config.toml
head_dim = 96
lr = 0.00125
beta1 = 0.9
lr_head = 0.0045
MLP neurons of a small language model. Each row is named by its layer, matrix (up: input weights; down: output weights) and neuron, and shows model dimensions 160-351. Each number is 128 + 24 x the weight over its row's rms, rounded and kept within 0 to 255. Numbers have three digits each.
After each neuron's rows, "fires before" lists the tokens most often just after its 100 highest values on Wikipedia text that the model never trained on.

L13.up307:142119149141162161116096134125167083140128086101123117093111069124146078141135135167065090143131194099137116163095078150167100117130094114114147152114166148146150076114116112107131128059128168069113148111137107136180144118121136106140125133134151128106135139141176104130093115134123127105130110157131130134105136134123139136120110143120138141111145145110114116121101102070114161128135135097088118162119133104167109169122119098124120153121126144153108170157130167136148086097131102117175132114150130136120119127090143115143111098129117126151117156136134138115097139128120130066
L13.down307:151133135127148130165113114148144156120118139132128112129127167209106116130140136146124111168066096098156144156103137086119131150127109165108135141111102087111145138087174130130147128104091136112096107150113131121157137174094092139091117149119106129129096115110102093120076120150103161137140161151151128141171080117157171140146120110129138104065075099102113098068134104103132152107141126140125128128127118157178090143132130145127117139141171106142094145121099113163130131088109108115172081149099144093187197121147126106131097127149147110164114138136140160122124135091149127113
fires before: ",", ")", "–", " |", "\n", " ft"

L17.up1258:157069125107149120149148120130156108106107148081090166137113135101089133157135160102112129141097157121111146079108134148119148126117157092112102153080088130162113138103144156121121135122127139078112105157121132162119134103117110113149160139077092123148104108122087136118075116150156106137138106158128125167127121109165105148138141126150168095079133113147107141116123071116186096145151110111105097144153130129137119107132116126119142119056138080132152111088156114153142146109156132092172163100141163131139129139089142170151099096137156080086126139152139124100145116137118137090
L17.down1258:096156141129092084119161128160142139117139132134128098125108126160151076135110096152105138142077153152141113145140108129135135120174106137143096100166127143114083096176089129113165118127131133138126093109106123074153107107074082076094100124102115132139139146110163156135149139115119170105111114197139138129174155116156111138128145076085136131124135106147111135090109125078116092153099127124112139071137124158113129119149172099149131159106152158082143137129158135137109105155101132123143100135087132125144130123116118124088112143139096114107096152147150130143125141124152148119
fires before: "\n", "n", "\n\n"

L10.up542:137177127130138112145090150127119150122159131124114096100141102094148132153111124154116120137162111117118101148143146109091135117099131112153142148107109104104140114123143073122133148104133117112136155147079128154182139116111111146090161145095133124126148114145137094156142101149105131144127146111122052115133128145154150112104099124161148098113178136143147143153166119165111147144079116119121122128151128131088154120104163139167089109131155111093115114172134132174099107108115171133164105112119140114114143069140104174180132131087083101103149150113152150139103150128117142160
L10.down542:148132152117165150130173150062103158103148122117096136115115121123149140113149121124125134162135114121141129075125202107103152119113131113117126132114179124110155156159153117104136123131137115135172144153156166113140129160156101113136095108104110120114101138115135132084117170088157108165136114154098167154125175091114106145103147157121121129112125157127129169135116142117167163122090116174105112124112154103123121097163118119115075171126098116138122113096167133127097128133087096095155159118110135125098096135125116095161148061095121141162094165124141148125094144121114157125
fires before: ")", " (", "^", " mi"

L10.up368:073067144119118113118106156133127133114072134103135126152162110123125125118099143171145084115142124131141135164115151175173179127120112148158141089099133126092165146150115147157102125085094094135119134104132137111113112149143067151144109092144157112138136136080150137123115144115088156129114104104148102098090149155067132118125124113114132157102150170132113142136163115167149152070083082096140128142157154159114134150166151145107131118132131169116141144145128159089162109125166137131121120111140116128140115167146092120121126144137104132126148090130147125136109152118135144095
L10.down368:111108111163144107159138078127125144141110136147084138150183116066130091116140116140129111117153153103141136132099102112117156125147107158131115119112171118119093149103138154145173110160116118156127107134104108106138113137167164131132135107151101125087143160112151135127062127145090126140084160122082108120118155155135117131172138153081108164145087165118120103137140155137132172108141126169115125157103145136141076153119164135092131086140133146127138133131113133173163083075125116159150114175128125108122162165180095128140132097140137183120189130135120158140140102091162119103
fires before: "-", "|", "$", "The"

L13.up785:133137139143124112133135135094123110096107145078134134100161135109135107129099124127160121139126094133120153108114124144098130118164108145179153105110147125131157104147091141127137147071091133141106133129142132136095118107100164144075131146122140171156147112132119159131128166112123106177128115137158134104172166127147118084121145117169097121092161108118105118125112133121119068133105113141134100113119087144125136151127190099123135099092124171148083145126106107129118115110115109103179111112121123147167096119145107123137116146103142084162149120054121105117098113113110141142
L13.down785:161103142126121115114169145082132089134177109110096150105133132185108112153155134099131160133112105113138176107144103125123098079096141119120096158157109113136132130147145129117106129150096162109130135174129105134134131099162135151144099155070146099126171124115134119124099097135102137170127105156205159128110149142125137148105116171136140110084143114121148136128136141144148108175153127134110113140121081088161157169125122147133119099115129157150125119134107101102118190107114163083121109135099146136142100102129097193117140119159127142091101099094133130095158088135086120153
fires before: "\n", ";", "\n\n"

L10.up771:126161113105137150141101141137119121100138162095116088138123103120132125143137127137066087113125162152122121102121126135076152117159109118127147094138143103132152120102117113123102120114104099143147145108115114111138095084128156158118170106154134145142104106122146142128124135110143099178095106124085145097150146133146134108112118124126161171089147139123120109139127126174142146132116141129129073111147141134094104123175124113118130119084114102124082147136170122169171108119147134170136166112158131157115139142131126088113151118150149135159132130097196124149123133151119104092
L10.down771:109130154138121140153166116150101162095164132111152146147124113210101155096100112105154154146109148130127128111176134112114135118114139116127122113153158104085133110118136128124110181157145140141080114130158149163157112114122161117150123111120103099134110142112148132124114135116137092124156128141163131142177153115169132134140126173090129107118102108117131156120135125109109159164129110143108118159096136096143146136127129151103110136121168130162116105125155128159111164133097150143133112088123072079141098106108116117121115130151150109112125112139093195142127083096125169106
fires before: " |", ";", "\n", ",", " season"

L10.up474:082110113148123135096088095139136175124160150099111112129099109113125152154123144152142113153118133119107133155117086096099118154093150121135104177142135190156160096143111140152165151095084135139138118151151138107096125148098130124136189100122084137101119175120148087125095118114106176139159121178118131146111158122126145126120113116116127130137132177143111119093122169117068144150108160120121160146133107095136128117136126113171149126126091117120090133135126116118127123126134132120111117150183109118084109133106123129098116096155166139082138100153144125118125107174107102105
L10.down474:122165088144129084097158137123073132114140147139127174120120128191132115125130115092123146111115129103135137110122148101122154129168159136119143155112121140115148181116122147101115105122129101097137113116133140102127133160142146149096109140131128149107104150129132108148153157124147087124146139070132141135148133099113128142144132122080152188137124161076093143194118101109109139117154121151103122157148124128091112132100128156170103161202138108107097123118140131088109157171112129123147106116082119104142173104146154094153143139151077135165162131139149098183114142151145148154
fires before: "|", "=", "–", " |", " 5"

L10.up44:152123100103147124113165155149116128116124145141148143116136135121133116106114111149115113141137111187175083165149109107141146137150116113124141131140092078163123103168095104122132127094135114134127074107155129106161143170101106136154090106121146075143138120097094126127146128154143133161113084120155096115146110101114096136079125095140130138117135101126107129156140111123130137161182088154093120113119156117195156097164117125153143157104145139109108136156096153113137098103115121070113165123126113107103104146175123151132132140139137126079091135120116135150114095120107170126
L10.down44:105125136169166142099099122099177160120111147159132156146127112160137140095142132149117104102135148146085149096084129159095129117073144092120142100100133112076109061112122087138133162099116150113125120122121108153149116078157108113133120153162155115153138120161147093126145117168124185164093115128126121098143158131134176093149147084119131154152091127172146121118158185140149126118116145130143080097128124058053093137108143160121140120136161109137130127160111164171138147105095144109130161161121125168149131108144138140156090127119123128091115144193149137119123176104160119095
fires before: " to", ",", " he", " the"

L13.up521:117125150107144159121095115150093172131110063109141132096114144123133145167079140161086143129106148144092079125135151133096129124146114118145162126122153076115125123165122101133134111157120121171149135094114169130152148104092130141120159115114097156119135131119143155131114123137120124134144102139132127129152106111120170094138102149147105117103147146147130139149165134123158086116127103152133099084102155145162110110137102117103101146092152153132168141099118133142152140115132090091154139077127118130109079121164113156151148174136157148137105103106107121106138125106107138114
L13.down521:127122112107098125110200123128155130087133126108107171087096128178161071154145154102110126121125121098140169128155111134135157110123117111110173122199164141093130131158128150089110165143127101137108136114152160120139134132115122095135105136106114131136171128112144147117155104176126156126094126127150156143133152153111142128102109137123065148116074107097168103164089156191143149109154101128071139080097104130141132152103098108142103105107160126127155121102151139135111092132161173138109158130135110131132146115132112134127126150120130130153103138067111151146119126108138154106
fires before: "–", ")", "\n\n", " |", ".", "\n"

L10.up1359:106116106106138119111110091153121153114144130084102122091112110116143164156109191170136109142121131097139138123115120144109115133113129110121141159139117118155211095141093142117105160091090114089114104162185124157147123093128143129167173108110104157113119101142138098136114142135104129161134145105149143096142160132148133127146097154177124102131152106081097139115090110139098127161127129136101102167123096111114141123110111124148111126099142146125131125114085109117104163114097094107131122100154112155131075123103104116105119085093159113104135092177124119077124124116110104133
L10.down1359:112159115114155136146138123120160124118115173137138155132155146193078131137126110112132133145149146159156172125154138102130130166146107112111159091094112146103091114087115124201105134149151100097094151152150178137127112107104122121059158116177134143128166134133139154086124154145129113145096128143130163098119161151147112144148174095117134143116147130101129147169150081141157078140097142163091139124138153123136069157123137142069143129104141136099095102146098131126106134127106146130103089135151144109144093137117154129115141102117124130121106130120094148165122143101172167107
fires before: "\n", "  ", "\n\n"

L13.up643:087146110106117244127150128150117138124181140120110139157154119112123135148096137122110145114124107082103133141099146128121148157101145135084139154125083171181102134150117134110129183099123170132123145125124127123161140137086146121150142128121119116097120138081093123125126069137104125085138110114142109149102094100153149111158147145115110138182119135132106111132118124143082158175103107154135120152141145114125132134168147090170167111125132135102125147109125111121152143129168117116135176141144163122157114133115136173110128153130078126131123108148168136153131116185117139094
L13.down643:113088129154104114096091089167129181087122155102140134130155176126142067127136126149147084200124112159135120127082160133194119103148133143144139135150133146153147096068103163099132108164139113161130083137153145101150146129120111141154108135145116139116101135122157128111140132093134158134123117106090114178163127136105128133135121102072176127127126133127136159135106137076118158145090157121103102160143115161127110124148133108110116135153105149160095092100156128106134153088126088108138086152107163127124141133126160074107107108137104132131162099161124106174131169106135098133
fires before: " |", "|", ","

L17.up1532:135115127131111116118158100115123186092140141118095113137113092102118180193121197157072147151126132105140122124117150128090145109139091127101122119127089159159141097126116129170130138082126135110115130110151149139136127109128165099185123118131101091134163125132114120145153132119100120121130171141131113148130097129157134134165093184156171126137173139111129111155126115155124184106123090127113097158132128132104146110121145139139142099112094144138116113128127124094140121097133114127172122139125199092102146102143124152110115076097147110136086155115175151132087130131125143087
L17.down1532:145116113151170157140143076104116131165114124096115106104149132090133145092086143167119106147150093155125104115103121087122151116117147118148166091135192164090124123123129063128122146124132163122130108140161137124086134136154106123134132110144112105129106137103196122123113152085148087102119139143122111116143124120152100157106107124121128117105132114093103129142119129147134157116126144134123174128133152153143146126110096105127113172074152112138140156090130101055133107118131136131121125112163134073185128161107117145136152135098126106174105121156142118111135121104150124163
fires before: "\n", ")", "\n\n", "^", " |"

L13.up1477:117144076146126121138107147116141086169136134149172092083155135117117134128141158158116122142154133114130109127126137138123144134123159119154136140118135153111138126133101079152116130084122125088149117087141117124154112136155101137110136109117102139135113119098119140129114113122091136130164147145095120083120115137104144092126146084124165113140165149137106195135123121161090111108137136107099103170157150094135124151143123128153115108148148146156116145136073134130097136097118146111120076171127133131132091116142123127098170099127119094131117123113137099142134114154131091154
L13.down1477:158119120139109092118153131103088139124159125136104095111101125180137113128113163127106180167183133117124126149110191162119144097098137089082109143083114131106129113166172111108137111099119152143160124127125140170165133142147111116136106155128128149117156065105140140138123138124110101127132127151122140128141128146157110129109108098136090126137132107117100169133144136159088113125135116123060113127137144150117100155071134118166098126159179107101155121138116140113162114053111141127111133137124126126152149086144121107128138114119126087162135131138095157104108133169117124132
fires before: "\n\n", " (", " The", ")"

L10.up299:112160131135147125126172111170127132123129074093146097105144129109132125118150141137114112122103145131120100096128151150095158121090143128085160107139125138172159162115135113140136104130156123140090130122119131101138129096150166137147137079127095116101153152127137110174136133104114134107121131139129136093080132128187135090133135141125108108181130121179165106106119110157105127191102140098129158083122088106151183120101121164108172136144113120106134146121148099120162101115133088103120093122134199132088114146160091077110124127141151153160110137131147119164067106175103123144
L10.down299:069166142115140065153104118125137101072109146143144167084129149152164105105107117109149127148133160120133152145095116124160127140122137168154140125107134132110159163098124137145148138129136119105078090147127135096115125141131135171097123137091132150081087080133153183132145144149116132101134135118135116157119102156167114103119163123089139110105101101106125130156096094124133127134064126125158162113145131111148129119096118154099104137183145109111130137144155135168123150168111167130123124137078117101148123143109180123084137118143094133140103119132115155161124097124153144144
fires before: "=", "|", "D"

L13.up1109:149102096101135153158062164122178115119161175112174139107149137120141163141119133142119106138140133196104088093122094140176124152122107144153141148124142156177186111186160131116153118102107131110167169105161124142153107142131145121146130116114104107139099132147109091124127168138144091105157158123105111121150085089123105078120119092194131144137127132153141183112120137118146145143123129131156128117100135128123177093143103121130122154095124151143114112112139162127188126115151139133150138115125114132123127174113188159111131133140125147109153094129159114138133145144108096126
L13.down1109:138104153200137113132124106110179151119120166130132162112088138220101150169108105103165134124117120111156140125177135125174132160135110137129121133143178147165130137118111122093162109149131130143159157106113138113115142105149136088141112125146141103095109144105128173152151119082140153105137140145132125170114110146139116133154107110123097131140094132109126101136114125129105130114125089125071145104085141161134156094121156110126135120125097140114133144143158087148097159167119115120100159169127138125143110145103100125071125117132106122143147104124096100144146106150131126081
fires before: "\n", " %", " +", " Notes", " 8", "\n     "

L3.up1350:130101172108115111114117088190110141129115151096110127112157139122130146137096157137113105109130114162158159116119070153140121119152134139149124135149103126170137129113143122152084095132115116134130119135136133139088090087092116092128153088124086105081168153150130114116126108128154139124107160097115122116177131109135090124151150109144162137080128127160115150131161127197116168136111103146144149158117119151114143130152141153153120154186170152107129159121121106133153133115154132109118136097171136133112147142120101128161166150124136116131115128089159166120079137118112150133
L3.down1350:189096108165132130156104104112137141144140110109137171159111124189142159122106098102130152110103123128138146109113178116141110124170139123127152151117132162081153109112145152146134113111144146105122122147129111110145125173121124083135148161088136096142149090112117101101128161165119130118085128104104129127137181112149121155139126109117107121122120103126118156131134177092139151123114115125124134156132121142112131116143153137116122145100154155145146126135106107178124156233132121112134153110119077139112118097125120127110130136116134100095108132135114114122136153075131127121
fires before: "="

L13.up1324:130134102129108115133109113166166130148141117123116120127170147120101161121142116143136118117126121122165161140141099148121167160162149103140104173158137139114133133106147161137130102136076146139127143167119102113097161116119172167103152132149137130100130135101089098164169133127080104144158109188103116120089136181154142092131100102143148144146117140135088128105155154118115108126152090144150133115142116121135118126147168119154092138115150148106134107155133109150103128108139079119158105138135099158077144156132167118152144142148147148111099088155105161118122169086148142110
L13.down1324:085135135114193108137134151137127158109115117112118078150086129188108106128088178145135151089129168122125103107158132130132140167126116118133146141063138125165131174088138124131135092106138133149120116139133140095152121143125119121127121117152152132169071118133128137109073131096155099161130122102159101111123066096107121157120105119141110107136142139149152125124096152168127123117096128162138116168146104143109130139113141150171123119107131149141141094125114105124109158108067143186158123144101106113135126116108090082088151118129160162122145132132165144145149120137103129117
fires before: "g", "ga", "f", "da", "H"

L17.up1002:128095142116135138133119127153070132151114164111152098096126108115109185098118160123100141119111106145129113130126124109132126117105140146151159155164115098088115106130120090145122132124102103116121125113093120093136134107132131122134159088134075131120154153089132155150116100086120131127113130118113110162135124092121127133117102143129143143125135112127127144117175172134163127129136089109113126064165117169106139168167098126106154152138074115120138111133137118160121120119149092119131094115118134146108138127159151145121090092135115096122141144087098132108147090138134139203
L17.down1002:127107096131122157143120154102105137104129150104124149131125119158132165092127182107112182116111105149128150089113107128134119106128151136159116118144152082109174163100093110132111109148065148133145129117128120146114133142145110120146172098114139099101141117101102100134103121109135061139075134168124135144144083121156148109113111128076142102081147125117095110114123173104134152114136139179115085107145129143124089156147180149121087143141112104156146109092141080148104086080181097110123133104159100124097158131128092139140132140112121126100149099105136142096127116134126140126
fires before: "=", " in", " from", " by", " to", " with"

L13.up176:147144113136131191089130088113126099119139113094119095077147117110160152179126104158094170141124152144106112125145076153186139128111154109126126131100088159115104104091121120164154134106105131109159119085152075160163111102110116169144170122102128110131149108108158088130119102133129177121138128107086111124113133135077128162133103112160134122123142149137096113134105097091141115131101146095135099112144132101140128120128108088121128100090099154069150143128146142093150110107141109083118118104147142110107128124123129149139126092084111147143098083108111096120076122125111117113
L13.down176:175129099092109135125158149140124116091114115116112142124080148168170130142122134070155094171128158127128131120127166127126129107119172121127123161128122152138114125114149119139121110113125123145167153107168095101139124151166082142133120126106147122118085105137158130112115128119093161158134124142131146147162128086114098155141124133125105141094138108109153139135122114118113120150105162133070146168138074097128092132112165143137095164100135100124075129122093082127116121151134129127119115083134072121099155112113148098119079114120133164147106105106126155116151128109120167149
fires before: " |", "\n"

L17.up1140:149115110133122148163116175116164096154099116081150137084151158118114127121155141128136100106134162119124154144130115117129120120136178126135133149141156112177166136175142172123135143137102125176099150147140193142127149075131123126140124117117097189096121113118102120094137161164091116093136113107154147126154168101145148153191175132107143139095128133108115102107112142146144138148128169138151124134147129087134143103135132119093128107068102142125149119140137138145120135120163125107111140128141121104135118107172117119139112128133098088106139085144163130138084111115094087120
L17.down1140:115150139115124179090142112134120137169116117135126168113159126154131136111136118140124141138131121147099106128151123145095118136147136157156163141151131151129097123113112088164154087154107112178112120094095095121141121126148140127120120102140093131081128130144151130122150125110131197135166118150120132118134101132101133107105128092129100150133114139146083117142157143100128130096148081126124112102107142101178167109143129122155104101132109133114096181130128085126116111154123138129110106104131146131136107176120094126116134143153150155162101183115122087131156139149145172161
fires before: "\n\n", "\n", " (", ":", " =", ";"

L17.up465:129110140108098137141106126136125130145165087067200135102141127117131129146134169115107081115112144137100161141087133149149125145101128125070130143069139114162213138169153148132111084114107134152135137149120111139095171094104112115096123110089131156114082147123073114115116122133174101117101148111112114122112098117123131129129107169117145097134144126139148113090100118161118105130132133098099109120115103115167135086104154114102154125092131126102115100109141112120152158109184132089135150087143101142142075145116128123167079117154106108117109075151108117129152099105136090115
L17.down465:107129160134125088154123148110103102152143093139137143145094053208102143153151118132146131120147179104109138132155134119132121144099172136146115102081169121148120146117146136107158105171107121137166115107114101128143115118119145109119104152095132114113143160148101195095115142145110185091165135123129131143119122082125090116176115138149132105150124131168154131151124111163089118115142103152167130105161149117128123182061114131126158111124117141079130116144156105132122109163084103177094148121130141111096092155138110159122131166143147191141113114114121122123135177126141161143
fires before: "'", "\n", "\n\n"

L10.up1026:108077110119123122096083146140144087172051121093173125092127116109104116122088149180112122105153107148109148122102143114134129165134099131151189106099084102137139150165123171155120109113118104088151109149157135135131142133071063114117161118170151134140153149141113105114140065125116129096116084119127140109138110095118102123150145110116138133095132141120086135124103099143151117123151106127126129143190175162114111097120139145133140102153112122160130163141111134140119154135147087089146108103131134148135124123143138141160141143131093089103138101091137126163114124116127087157
L10.down1026:125112118156124189132096151112145120122121172107145150142133118147175109133110118151127085105142126134121176063136109155088063163140125121148153128134141153097177111161121154125118153136116171135136112132161150125140118169123140132127136135173128061090129113134118067121104138092120127127129100117094135156082143109159117171109112160132134131116123129125157070166118134102156149162105139147140094087108144134120139121137139150120161111136152140142151126125131119081111136128154098109127136097128111142135136142119123108131111152152116113123134111097121129170141142130138143124
fires before: "=", "-"

L13.up237:117089107104121119149137104121123148083107129092109136098145121108133111121111144136122136148118148162099177124095138155126112195101123135097136106109114104136149098133135141129111108126107167121093115130145130130153123099128127174110110122136140126145077132148117123138076090148111129121127107089147123097130130115130127133122122140119120129096133139076161157099086096157189122125123099117122117140185147121152158134128124108118085117147117129139106144132110169106092104113128129089138146150187121107170119140138155127143169158095113071120179086091149187144144112136160123127
L13.down237:134117117126083123115106120121116108129174141103101153130162152141093117132131109152134139119104130133078156119173120123133149151080108094134118118117161106141129140118148126123153159097087100147130085154125137107139139124179145140180122141107095131121096148131118146120132139121147141152130104164133136125107126141123132153100131162072153185149108112112124158164138148095065109118122107129124155150109137160149150147135126117119144161155167141115109086108083200104108138193116137105159148106113123143127152157104155133078073169163079134144118189128156136120106109086088155124
fires before: "-", "|", " -", "The"

L13.up258:135084119154142116127106109120139140129090159123106106097083083107159120133081163140050120157120152120146137135107096114091146147124087085132151200101159181159175106138157154112116157092112161119155178143124128089114143094133123135116105132099136113163146157133118094124150113106136116146119132123105146129120135126099110081103070114131129157066153101114139119133141161107081152146104132132142121115115112069107123123152118113137149131103142098151139104139152138156160122104130124130172102120114180108124163112125077153165104137140107090122120091138154120130132158122089083114
L13.down258:147112144153138127135162135162126105142096066152150137136148090151152142113107127112093104147138135153138106169112116109162144105088139143099119136108073121114137127138139101124122135132130102111136147085138126113191126136152083147145110149100103120150101136167129140134116111121137126114153116147093156093110099112098112127170192125164153117089124127110151116138119170168133110120115144149118126125140142144150128110081101133138106098126149168110098152142111134165123173130122171148087145146085111138148133140126113123127087101129143079146113144144117117106145171078163130128
fires before: "=", ")", " =", " scores", " the", " |"

L17.up133:074143121105125148102090113145109121117084146126163130081117164125111179166123146134097136172119112118113163109150142150153107130115137173133181126089066136176121160087177127117123108109114168076123148100142095122126124130166102141137163083138116120151134154107127121117146150128091154168135061082158141105157145091142140142107126158169154167137116171107122173110167082121106079143164135115117137131137130167154165115144118142150148114129106133117154183088122115125122136117138144121091113157100124111139112117153143162090109100147090146149132134135153101126145125156135130128
L17.down133:086133096151133086145160137177126097157105144130192100147108149133079095172122075152135124147101084098103170138142128150108143119149153137148121113124140140121115134174139177100149122101168141174079143141126113150143125109104120088105111122162136132145127161148136104117159139144101163136130096131148151105112119084143136136109114119135089134157153128148154165111098135101124122134124129110101131172131131149158099112126171105165102085122129124135120144125144079139133139146116133129123131115094138112082179077179130127107120115112129126151156147121136152159114129096118137103
fires before: "ment", "ments", "d", "ed", "ing"

L13.up23:112089123146121124092146168170106101203109150112163087124195099105149136159108101190139122154177129129099153161127111123133137139112114138181113115095133106159110128125112122136085103106123087142158106068114107096152093131146117177168205103213122131127078127114125138152094105121093127092153135178100109106137119140104096116138125116113146141118123138094106118106155126118137097122110119127153139162140124133120131169143124114126143113151116154149108169102107162123126104120106123107111104140162127119102119111125063141115116145117100115095141104093147096118141118157110142104
L13.down23:099156145136154060158122133126116142148176164106122121123109118156139147122097152153125143103125117130129123142146141143128113140140096123132104138122147129102107128083142122134147134138166125100087114126135118110124168149144152110147126118095153121145139139120120098169147137125147124145140113083112163185121134117194101140129106175130102158124111112174149114109149094102166143155165128121100152132122152134158111091115147112106094100165134125126103094101111154166149138167108118123101125130128151142131090122114105143159181166101125160149140139084157111134143134129107173087
fires before: "-", "$", "The", "ve", "\n"

L17.up1441:136087173131110140101084170155111104131077142129151140094073124120147092190122141139119163154121118131135114119112073141162154124121121112126109137104116135111182131176113098132124169151101138154148108095108109102175128145129072138133122087131128111113141114099130142140118112132127117116100136196123123166142120148137119114127123128121146121141120196127134153146134104127131135124127067142119131110145151155132118140153148090119106125121112111093140181156102108132130117109164103120087142097150120144189087144119125140142142119169104115134100129090111139175099119159133148096
L17.down1441:097149129132134152141151134122111144110117111106127152114125136224122080128137108089124095134149127137147129106161159090131163097150113129095108127147136142107125097129144111164106181130140115125131171111128139154088163140109124161114152136116136115137145140133117167178089137141101164172107173174127120099113098112115125161177159157133129089161107108070183102127179098098108150121096092157102099143129156104122125096113143087131113115138121131150120165118138080113094096144106117111111137105116132119147158128133118117144143114155140126153142160132140162100148137105160162117
fires before: "–", " –", ")", " |"

L17.up42:118125130099131149165151113138089128107155118122146137139141071121105148124089134133131122157100112144145102166150140135175130203114121114082125187127086069123134103104096117128087139146144114158156125096121134162101150129120099138144115100158133162115101134099075139122141151111113107148146146145129087096150081101117113153140140141146111108161132112121139112110168109134113129135135127124172108095121137163141138155149149126138113143130122149099101135075111149115155140115117108129143116160150153117165101110145121103147151141139132143136152147090096138135132130143144124098
L17.down42:110117125181116134144120122193117113166145120148135142132133122183089111094086098113095150133139110102090123105125136131148100160092122145150138164088124148114125114097125169121120140121172106117124124088110137111126141093107154146112141135167108164114115120131102104118110123141143146119158150175098148109120118098094108143195101117127115098093126132123097094100132124141130144148158126121164138125124188092137149106081134135125136118174113128114106152144164156141173115062102112138130175185112095092105100149109134104130115105131118141118113119119115155151163151134176129110
fires before: ",", " to", " in"

L17.up373:131143171123145170125123175106143122139088146139154155094101101117127117104112134136085133171111134101118102141125145124129108114122123104165151133121150119132130123151124096117103119133123156098166134141113096136154136114110120162067130104151180095118123111102139092123142108168121092137092106124138121129153131162113140106115123138151148202078159173102149090156125123118140129117080136137108124078119116130096147151149173104120140121101136114128109155135139118158122125116117108149155137139133116128107113141162105161135144173160145079133114116127118137125092123161124165110
L17.down373:106111126135144104153161122127114161144108109121121144074153112187156090089145103109112142138125136145132079134156137163133098077105139109104103114122113106125110109129152095159112155124143117153103138099109119163103140134081129142103082134139126097113127115140097166133160136125108159104113147157102143151155124077120125132158118090144105138136095120127130116141152118065119169118105137146074107164101097139152109116072142104122144122138151120164082145152133123132104177119104113159123129119099149131134146152126111131159127165122145131152144133122096154127114130132127128088
fires before: " |", ")", "–", " to"

L10.up1390:082106130133101156116098115141096130106133118094095092131118091118117173105110159140111111124096132128114083145060129120134105118127157118118130173167116163140143116127115146139152124097110148132172119136153118125153129097116134107108151068170087142124091133179160113151153139125106124141120095129109132094170113115155154094130136098106102129136139165139102089143129148149114155131113127130143116096155117122141096148112128132142120130137120128145118185121095140135120132133137153128147151107123175117124111126131110106170135118094127122139094172127151100135128099155119108126
L10.down1390:119139164160153168124131120159123151119109108127100166172101108184147124091132120116178113130102110134075104113096135151173118104140126113132108160151168112131147119150119184094137138066106142128127140077110095106113156150136085118131082162126152129123089140107120121150147134144158121111137105131121132109148129113094140128144128113063113128106106119104115159148099104145096149128135140149111115145139141127097102096110124159138112063192149116095120135113117113114108147224085134122122123123115126090139126122132106105109116135148131147110120141103105113142142119128133114123
fires before: "|"

L10.up160:138085095160129116152150145146134130117116133075131133161150122115136135167123116125084108097121110123110110107091129082099102159169099118153121177138140159116143121138104138139151084162098142098151116104126154094162102162135069123123138085155134089138089103136156105155109101118138102147145084188144136134128139145162091120134106158132128132125160154119107167126103132136134127140109131141133054148145131118119122098093140174108153128107121122147158097136149138136136125104134092141159132123125151141154115129109129106092142116166126100078125100104146118167130124145167142091
L10.down160:188137181153140131114159157156130128135135145156139103107134104217137127106100117151082150115153105146107094156114144140129109141156135136174113120109179137116139125151106120147117116102124112146144075134143123124151117117127107108125105090143154101136140121159144136160130141112132129133126115125100097149126135148091155126184107144073150134074119126120173131099131118111109112101131148131145091101141096089101152099114107097091147130137118125131091094140154117118129125159114105140124154140087151123085141161176159162115168124140156137119101111104149141138135111110151053128
fires before: ":", ")", "\n", ",", " the"

L17.up1153:147135143119119137144133155162133124120102135136173100096147137114109145134155146131107130056151100139138136093125177153124104127087115137087151091137107145156155124130155097167101113129136120065093117126125127123121117135159089107116174109146098122095094158074128140118147137139109104148202140115136113128179109131144122128123112124125154137122129136103104154094152103100119129188200126154117128147165127129144130166185134108171129093112141117109119147063128147152133109115150130109124066153095114112170098107102123092123145120144091113126129126101137139175135136126134098149
L17.down1153:135120138120181082163129131095164173101121118115146120082100130103109138099105125131184101103132100111144148098118129207122098116148128132150105138106142098162135095123155181145133095138148126158079211187113122121096128120106088125168095091114134156114095110105138138130128116167105096108106181100127120134170118097102109123127100135109136146144160138106104119125131134101140124161109129113074133122135114123106092149059132149143110064100129108136129157091214140126108137104117128150123130161100077121137176145155073108150141110158133157130132134125124165134137137131172102133
fires before: "ti", "ment", "ments", "ation", "di"